config = dict(
    rope_fraction=1.0,
    attn_scale=0.0884,
    beta1=0.9,
)
MLP neurons of a small language model. Each row is named by its layer, matrix (gate and up: input weights) and neuron, and shows model dimensions 373-500. Each number is 500 + 50 x the weight over its row's rms, rounded and kept within 0 to 999. Numbers have three digits each. A neuron's up and down rows have the sign that makes its largest values positive.
A block is one neuron, or neurons of one layer that tend to fire together. After each block is what it responds to, as a language model described it from the Wikipedia text at the highest values.

L2.gate448:465487529554487537630562526545465453482536395505496538477462550408545313499539472485544508471539444503432451432476616508545556533512494487512442522623481574569537565427431562476448553460438486566450483467440513490555599422528503403453470513428429420613558481511524436541388528466503550574523534459447533490471498551551541514510394480512487459455523557426508516431554418526514493588572
L2.up448:490398542489509500504484463499478456490424417457477455501500440538550459501436488551515476503477456514522505557474451571545476490401520497623436508613523482440506476567458535494555578491540400412447483509516597597620541475506515426532526397508531490506514506444521475514535411440469467548481449518595529480563527474528479472473527512528503422533435464412526403581471484519548542557574
L2.gate940:670564491586519451535483543433498504540513435526437563449476481574572426466561568468538449507520516402426495475585510607600443453462499593499482475524515591427524476450534484532472536532490529594521496507492519602489372450539499472428567444567501440464461454409513603507508536621478518537490470381541480514501485433535398552472478502523462416524544494405530455527476474587538518432542
L2.up940:507616481585495479440558524623446502463511453564512529546555609492586519449444525489446542465434503471593559581462494573575493471415497475478555461545499545373526435557567519501495476501536520588474487492542502566451451497412507503505492508553509567440464498387534558557477594498484418521518542360521490554626508470488525491515545525573362589553484449482467443532523492594452502470531
L2.gate1048:507488530554466465490456382481464523509508453545476605526400506495555546448567626479619465556413527502510477531382449466511487479449515470525557524520512443486608504522499461376460507461436583478505456610565512501504474511519504449529503422506547437484406505470596519557504452600480516499548444441516495487534442372582532543542419564524519571491567418419466503626571465489485564489576
L2.up1048:488542401497471529483495549390495547514527510446556497505486531520529533477536483510494523452500451514525464485533495545505401501599447455498553424570437444465555589528550490436531562536395452563423546496405456457519481412447574517473433500492534578474404508441531575511447566436499504419654562389558453387459461543509471505451431500498438451507471409438449478539448579489506539592463
L2.gate1101:407583537528571422547520529587446494467528516529485494467487491440497503461482409439523475539480519501574494444570434519552539493471519580524554498639527486477522511478505485450403492508618509436533426430512583603477529448469428558410523470535548485483500493386506645590561472482462449467420516529505600463521483413502558513534446488605584436430566564412538456492448445647546591525553
L2.up1101:575553498496489565511571498633533439526531454506439539505531517492460452581438448580392548579574444465545523571521501452493509513478525559539574449499465554479545511395477516525527557512540605493468503500570482525497453385563444402508510528458520441487434531473509518489444482498476453525483605471603479393488478487526525493476513525487477514573467554507513426536535431532541474511509
Clause-closing punctuation

L5.gate331:441445548520453452489534510524432565497499369445453483492506381472522484490527493478596527536505501546519484468508536585418573449515553508436449520506538447566483467522583436471453455587523554415464510511549559494513381550366531446574461408537587464459490531507470477496504515390562503469507481458499561551502482560509474584500517494478517510537540432493524427508540531543464545517496
L5.up331:548473573496447459462501482430495478387423486448546505518463553461454517541554563588513505512557516548510585590562584544461533516451515517499550467412596474631482594551571564526412571489432492582452515408578493432508496454576540538511489525520547548448514585502497513490573481528586525536550494541468489531556636437499504481515513615479465480483452468539586527549550466502471526461510
L5.gate456:424577497455497562515478467480525438548494489523502542404451483487435478508501477465491463577508429490499544513501594457488565444474504452504393496457482465407569461560551518465513532578582538605590385434453501481473396623498562599454505538524496452448487543552469527628545521437489503465490484640575525570416495464467463498537410474492460507509521517556472450512469486546495520572417
L5.up456:479533536392478479537577462375512437502558488496429508481500459549567499517505539527506432551578485440507526524514455492535459431483505440587479383495436548446499501443504420461471534551540453535486500396517578472497490441538529518472453499461548483485480497551441519447435537410541391492485549508440525504467558520439441489512423577483405496525569551486383395538561468534454533517605
L5.gate468:490558571500514518439403543497434456514397565548510478537548444428415519530523522512576500487475402446473444458524444490454561505514470415446460450483577502527443521481556514519541584473422539502595494457475543557474501447592507595435478487508513497486391499499470504436480566456530480565509468468505441463487447492459502557475604496442452521535497523541532389508473470515518504516395
L5.up468:486570401429519577555475466472531453432529488488513544446540548568498487490408543553498538465603515448550534442544496508453535543509527446514463515613477484454574555505464548467516402492567591524612453399561520434420459493428554523514461574495510476515554364531536492572487488489501473485577410583575445377444527415463509436453517506557438531494558583531484442512516395569431449483515
L5.gate699:410486461455548522505478483515464481508502489474482485508508451437538535491456558480489468520479522466514604530535498552562538554490534461508482419542480470463598559422469555497527497536483452516469479476390511533440442450473549588393494495335431427492429459459396520548464624481546494485529432565543513508514583502450494506468510498534485538565529474516527427467498527488586523526467
L5.up699:535512507543518440586522519444498473457511444428560562590463495457618429468513516589548487501484481475442426558519444563454470444525562483500527504508495487469493549393523503535437505444504515519404469460519489461438522506619425401396537497472590575456427572457377509493504474535513554505517627474412531472411657468448540517478513551418451445558430502436545463517434502539515546458501
L5.gate813:550513560426519542500502477509546468568506610520506494535481434447522502522501508501486559550490492510486480493474442487476584570494429603559542433542460480500477495507515530554466591482561634502439670413539494443459456535518444587509461541467556477551575491507479457544377489513574498497548444556538479522455483474545457460417459488536447585550438481501504498492470523560492502506414
L5.up813:502644528477449463486472458505550473500502470422459450550511508469489534546486540562520541535508575523533523540559497515444492423405586577507531460527440515432484580428545559487487618562500505610422487425502569528462451636502474517480396489550397465430480465594478507546521505464429504485474517533522547531507564560487493499486478547517483452506460552540480444491392449575505463626502
L5.gate1017:441504441454441426482518533428470505536460542472544427477493487511495498430464539495559504494546568464468602519527464596470511614461515583525527484432503492507510407586637476514517432534443524487534506387474438563492514497569446490452497490486464475452580488446532449533470525468469522469522483412527522544533496516469552496453503495500532470589525533564558452504491399543518542464433
L5.up1017:488516581478492540493460504457592483389519496491539608492475511420413500518589475587684388545552506458466547486562517550434548608451444554456446535445464441470528502491461512473479549489611438543415522492517481464544498560541554557564415441512496530520523465554458514485442466470508448512494503456538462491565500501443442566479544502481417506544490426511460545558562557514521493489399
L5.gate1104:456564508475500505457519454530549424532556515455359545456510468451495533387480565568537511577364521474509504597525496471572516521483460403532543477570468582544490452521418448576503456497503452492416470474527489552506459490561513537536517573427497573448496601493459548543425497489529473462474455556522476517487400517595508499556549562469449595576650507446550540499480507532519571492527
L5.up1104:479509516360551486470573535458553520438447522444445493508542538430521440480504513533499489567484581548586422452440468458460542460535484411493490449626601527519521513451527479450512554540481550503505465492498534567530450553461492499478565518494415596467520471483492448459409512544472463550509527512467540504463563504470447526477465509462576536556522394479503528522508448519506499469498
L5.gate1185:545585520483611533537482476394533507631564572514504505518422423460578443495488513591459449558524500482493484536432444467477511459515468451519476480536595444573608434555492556539487513431449550497512579476443524479501401529469513473429624495425549496504487511501521535502502528530501507518537464511611557456557512526586453479502499516577433572610480480500563495536484551456492556507476
L5.up1185:508506502390549466510644562545489529457537476475383513560489462557458531519391497499524523507473457454439558457459481512531481459586571458496524455395466591457496535421539524498501558519483539598498447450497510526402512508476530503496461562494494593409622544493539502622461464478532551536513496443559522476555558493517424530461544469454539476460522526539502473433476494521476448476431
Clause-linking conjunctions

L2.gate77:479553531513501497515545573521409456519507507394505613479411472488493515524531510475451428595494493462537489524505514506473574489495509537434485428511503532517532473403578558563506584480507483411466494469552547451393473486594428457566403546476564532495577465461445494523562557496490501500564492517490521511508481540476415488468487462432571580461494539429473451592548524614526492509460
L2.up77:585461520566411537484382516561588450441542514477519467550465527492448551481531463450416420465517605477516520517566439526486420578528524495525517474511390443561500526537466451515519484470504566568451431453565564515500539499524508463445524428486501478507441424484454532474510388446408438580454542445528594514479489430492491424522544547483548545481485552534441554441474450636466471468573
L2.gate504:426482449495501501434437494518558577500397492484404480496485498487529538414525417393412476502459432437434504472506504552563581520532440491564456420445502520525636553502462510519482584522521606454542589518447491582490578478559530481532506586578501466436527467396522513597509516445511373517503520610522409547550550488536448501495505507490473509542457509461525408514579491489548511484473
L2.up504:516580516472546489481497508444527507527411424528485504505530418551571478492522507544561551443515525515557555507498551564529593481479511427487563468430500568466459552551501502535392521486450474449519550516556622504503511454496423451507569510494514472493547487425493496547538440456483514491475442450563537474589494452488473528516634396487602558484527472480513521525529479452587517580507
L2.gate1073:478447488505480443459419604595540514506503461492442510460472491431532531420578539490555365512552445543677482423617551476581472432500462555490492521442541454529604460503541536536538450505536462491530555453412434506494427453557436555522426498555500501513527582490578452534547496514511515458446538598509481538526429517515398535481439420495582547485535490501472398580610482476576485523493
L2.up1073:530545428451533528494525485531474437566588493547463467483440501562541505476451470424470392463534516406577566506586519467498523506511430433657537454536444440432533506486589531547453521537512473554481510532421519592541542409535508538576538526408542412494467458509531424510482489513458493446601570539534431490429454481453453577541580456443517494491464372530487352476479455503498523548427
L2.gate1227:467430468391644574510510515519593516595547529439446468477459489553431521442586517469510509450380557525506545460518454553521508541543515558413530501469566495483490525477447463490464579462560480597509515555530451542536518534570526479512434416541491456527503488580531430543490486457434476588620523486595437537516454407577494510477486446430438528481483509532435597531514489497479362508467
L2.up1227:419488308481503522498477552571499391424520529535498509446502475372551477436513453484496555558456505491529488447573475467496556511521578550565556627584473414477502568464472523402509370492556540519479468459404586416442440488541594564434605414529541506432549557516489534528509519539512570507548512545556513545474511447483499516517553548547480459547460468569447539451417525433494526572534
Year position in dates

L4.gate700:499574539543480548451478534514511471533491463481427462491441469436523532429418440483539472549425390537526413406506477569459434453455449481424528416508550493500505459393527492530535567539492482453445576423572487499543424513560518516487477527508404481522532517512588559558544539478551448470553455529452584460489525479486491585518482548535526446431341465522498473485412569524567483562452
L4.up700:444432484446521503474502463566553532390463478531517472404466544503491395424416446546538511586452469405479438380441485539452521500502557502502408456378502602574448457516468491538477468512581481555508550552515420484502511486460512493461486457533491505498524537545579561503490447444410556501521457552439524420510611470576510478441556501492487489510504486517475480443488456513510537548516
L4.gate1333:502527488489541462505506525569482664459562438566419520456417467516422599507451497470428502485510540575567506416500468527594483498530503506439429533435564501483570454441408411487524516493524496511537522468493448490475498588472530436495377454529605498444504509479449488524594529529564484547511505510539513542553521542560527564486493520501478481494512502538491613557438536489519557448379
L4.up1333:467504506544572555505487498553432483511534510474528552617474500521564592501492485527514661595439628400587475461520521607452462526546517565486450472421487498485466529485515476520471486527500465548466531520480478532472453451470476617495565548494423533500505541478478545411454444515479528449564492558511504492504475498496529498502553503615463545469503452543532512527544487504452461465619
Biographical date openings

L4.gate569:453514492501550532579475616548552525451527512494463517515484520440459540449509522475417432637539511485540525580511516577516564469585483462518507534453546446562436464498584466499424423505520481472484533383555606493439478492438445538491533510457480506427595550507462390475487477545633393501455512495542549484517500550524463430489468506496457498486440442521488485482547470463483488471450
L4.up569:457484505464446616581429543503535549517431552549549565536499436475443468455537493442496539500548477550478621461553491482528504550426480516506562405508526461447505450438522469525536476512431564504488527422506555519504500539483562526509504575438478418435584466518489364600451477444464447526459509503484424535436419427434545509422541555535406589541486449455406435524594457549475525582498
L4.gate1225:516496520497436504504470481545489539528593547493536536401449469445508466458536481539481510442532548478514492520519508448574476544546439498474461517427543591445596480469512543476524580493490559490584548389536489487521549485470481429421533466474448479496509579487513506519528486552442507531486525568451475525504474546551484416527527569459447520543487564505571450501492435614485521424497
L4.up1225:570458489464524541561464455466546534482478554490515537469491483627496521452492445514499469497470470444397549532539478492454507592420454445583490526603558535423426553471506467526486426536589413415536577479563509497475532519523481590495533473496578447509412465489506491453513548410627419413408485457491539418345556396558546461483554458481468575472438510514480450467473391483543511431525
Conjunction joining nouns

L4.gate784:494528555502393536490514481531526518528510479510494453629545513602539473550640544488454502476518508487473476505515503509483393441526508539454481486403414563505528627514486569432463480493496461552529518425524518575503529538418539511501490430524547489545433560519560408425546513459469524541456528473568427448523531460468444536586452601494412431468521396522476460596432465506546410582425
L4.up784:539496488466462537546492467471550487506458511551495480499513498573593461528531457534516422465396542478537483366473515506526536383564574480340533531510556532455552537479512415469558564536415389549514523448507474477513530548436541545554465472536554538572520520491516513509646475531481468489547518406527488472533376585446495475501494412505574581489536501476515482538538501535513495537515
L4.gate1145:426508545456433525526546456527533459569477493503501493567491441420566484466568519432596529508542531480497523562480491468503514489442439525472582459449486529439518488459577397492529543494448355465416488461555575564500526544435549613415441517477408447565500488535532528478531462562513448590424495507437481513391486439532525523459526491511365533534538485537499439572627457422458519585490
L4.up1145:439506423516417525461544516510503447515485503517409541538511402536510530510476450561425532505531519435466507512519422515501442542475432524516528501464534465612463516472531602463529534434486496524477498440494467601590450488504540568523558382496621566521506493489561468488570579547452606490561411420537432447610363495521455484619442522450555547494468490519399456340501513554536444548497
Comma after noun phrases

L2.gate406:500413536468453533510370444524496607475417489628412560463504445492513545485534465509413528540554441508463508549478485472505417353545545464542455370419526555552516477449524434485512528426465487560523415499542532425504446491468394526566543562441537510480568543479442430423567472513513530507519535561480522416533567447515464458494549525529520485523488570474583484474546512608536504545506
L2.up406:504461553475474558484539545526523471496490551490489497518436373541529519480417455523446508559522420531475550564539530496487448486571527445489510479509536539536491554458467569546541541442531584559529521529465480530495517547422589483582556501512537523491531459502516606517485512523536464554585544477569613493555440444499586507472557534501522490595527481440481503446387578568491433525493
L2.gate566:471495509532622446475386614558506418527534521415376441531495393563470539504527522512456486525456443581641589484505470460561489534509527445557519589538481460512494512518490450507552562434389570535393493425486439548564562524544490514531477491496510480501547439562510499528477512473590462489401514547525402437450517522544435529524505554434520504480495431544527567511520498465514455496493
L2.up566:511545501466554477506569543488420455513511442493431447549458531510464517428530568576535567543557609485486563466470459592480482561502547611467482488492582484514483525580526555452481448533548442495436544402485453476506461573649559457482504463543545494397424557480521500560524588519492462505529427479490497554444467464424479480489574586476427520451545508523499474571528491421499522460466
L2.gate646:459475459570434521539424627429448446388496538463430516522494474479475513445484552419523556491500488575715543527551461550541445483573511502533445513483475462477534636523527544542555480501454562496581427465513569545452528462490422520534529441528420459524537498570460504500465449507522613515449617449429461545427431459479470535493462481468427474514478487525497507467528419508512532592547
L2.up646:469482451519433489539542546481522467416573401455451448575485451408511461477503364503543615468606451546528454509586549507573510454565498444509495414492456462506426532465369514506570507530456468449479487516580622482502557573483457500544425550555425508432543554555558517485502571519533435540495475541465618482428516389503539507486466479500404468476539558441399547472661474513568530543571
L2.gate867:530502566557485558513465507462474576451532536545482598534482495564554434498460488561470553499486560420472560572529498365506467464496509384536544415528541547458474463464477495390476521556544526502427588380511472453507525592403578542488550570500574416499491557396542489462529523508516483506501497473584529508492493572538526386444549449514508505460417480560527518518454561546606517575508
L2.up867:469502482577486514554510455514498516462646474559534515419478515485471469507430447495508596474378531451518577463482542502486584512541456542451643469556602570567565496556475516529496523498500482429461478517454465468373535595479490487625466511487585481549567457565576564502608433549518486432556551516545539474491568441452503526473474389457554458493520550461565493424532608633533462478596
Connective after numbers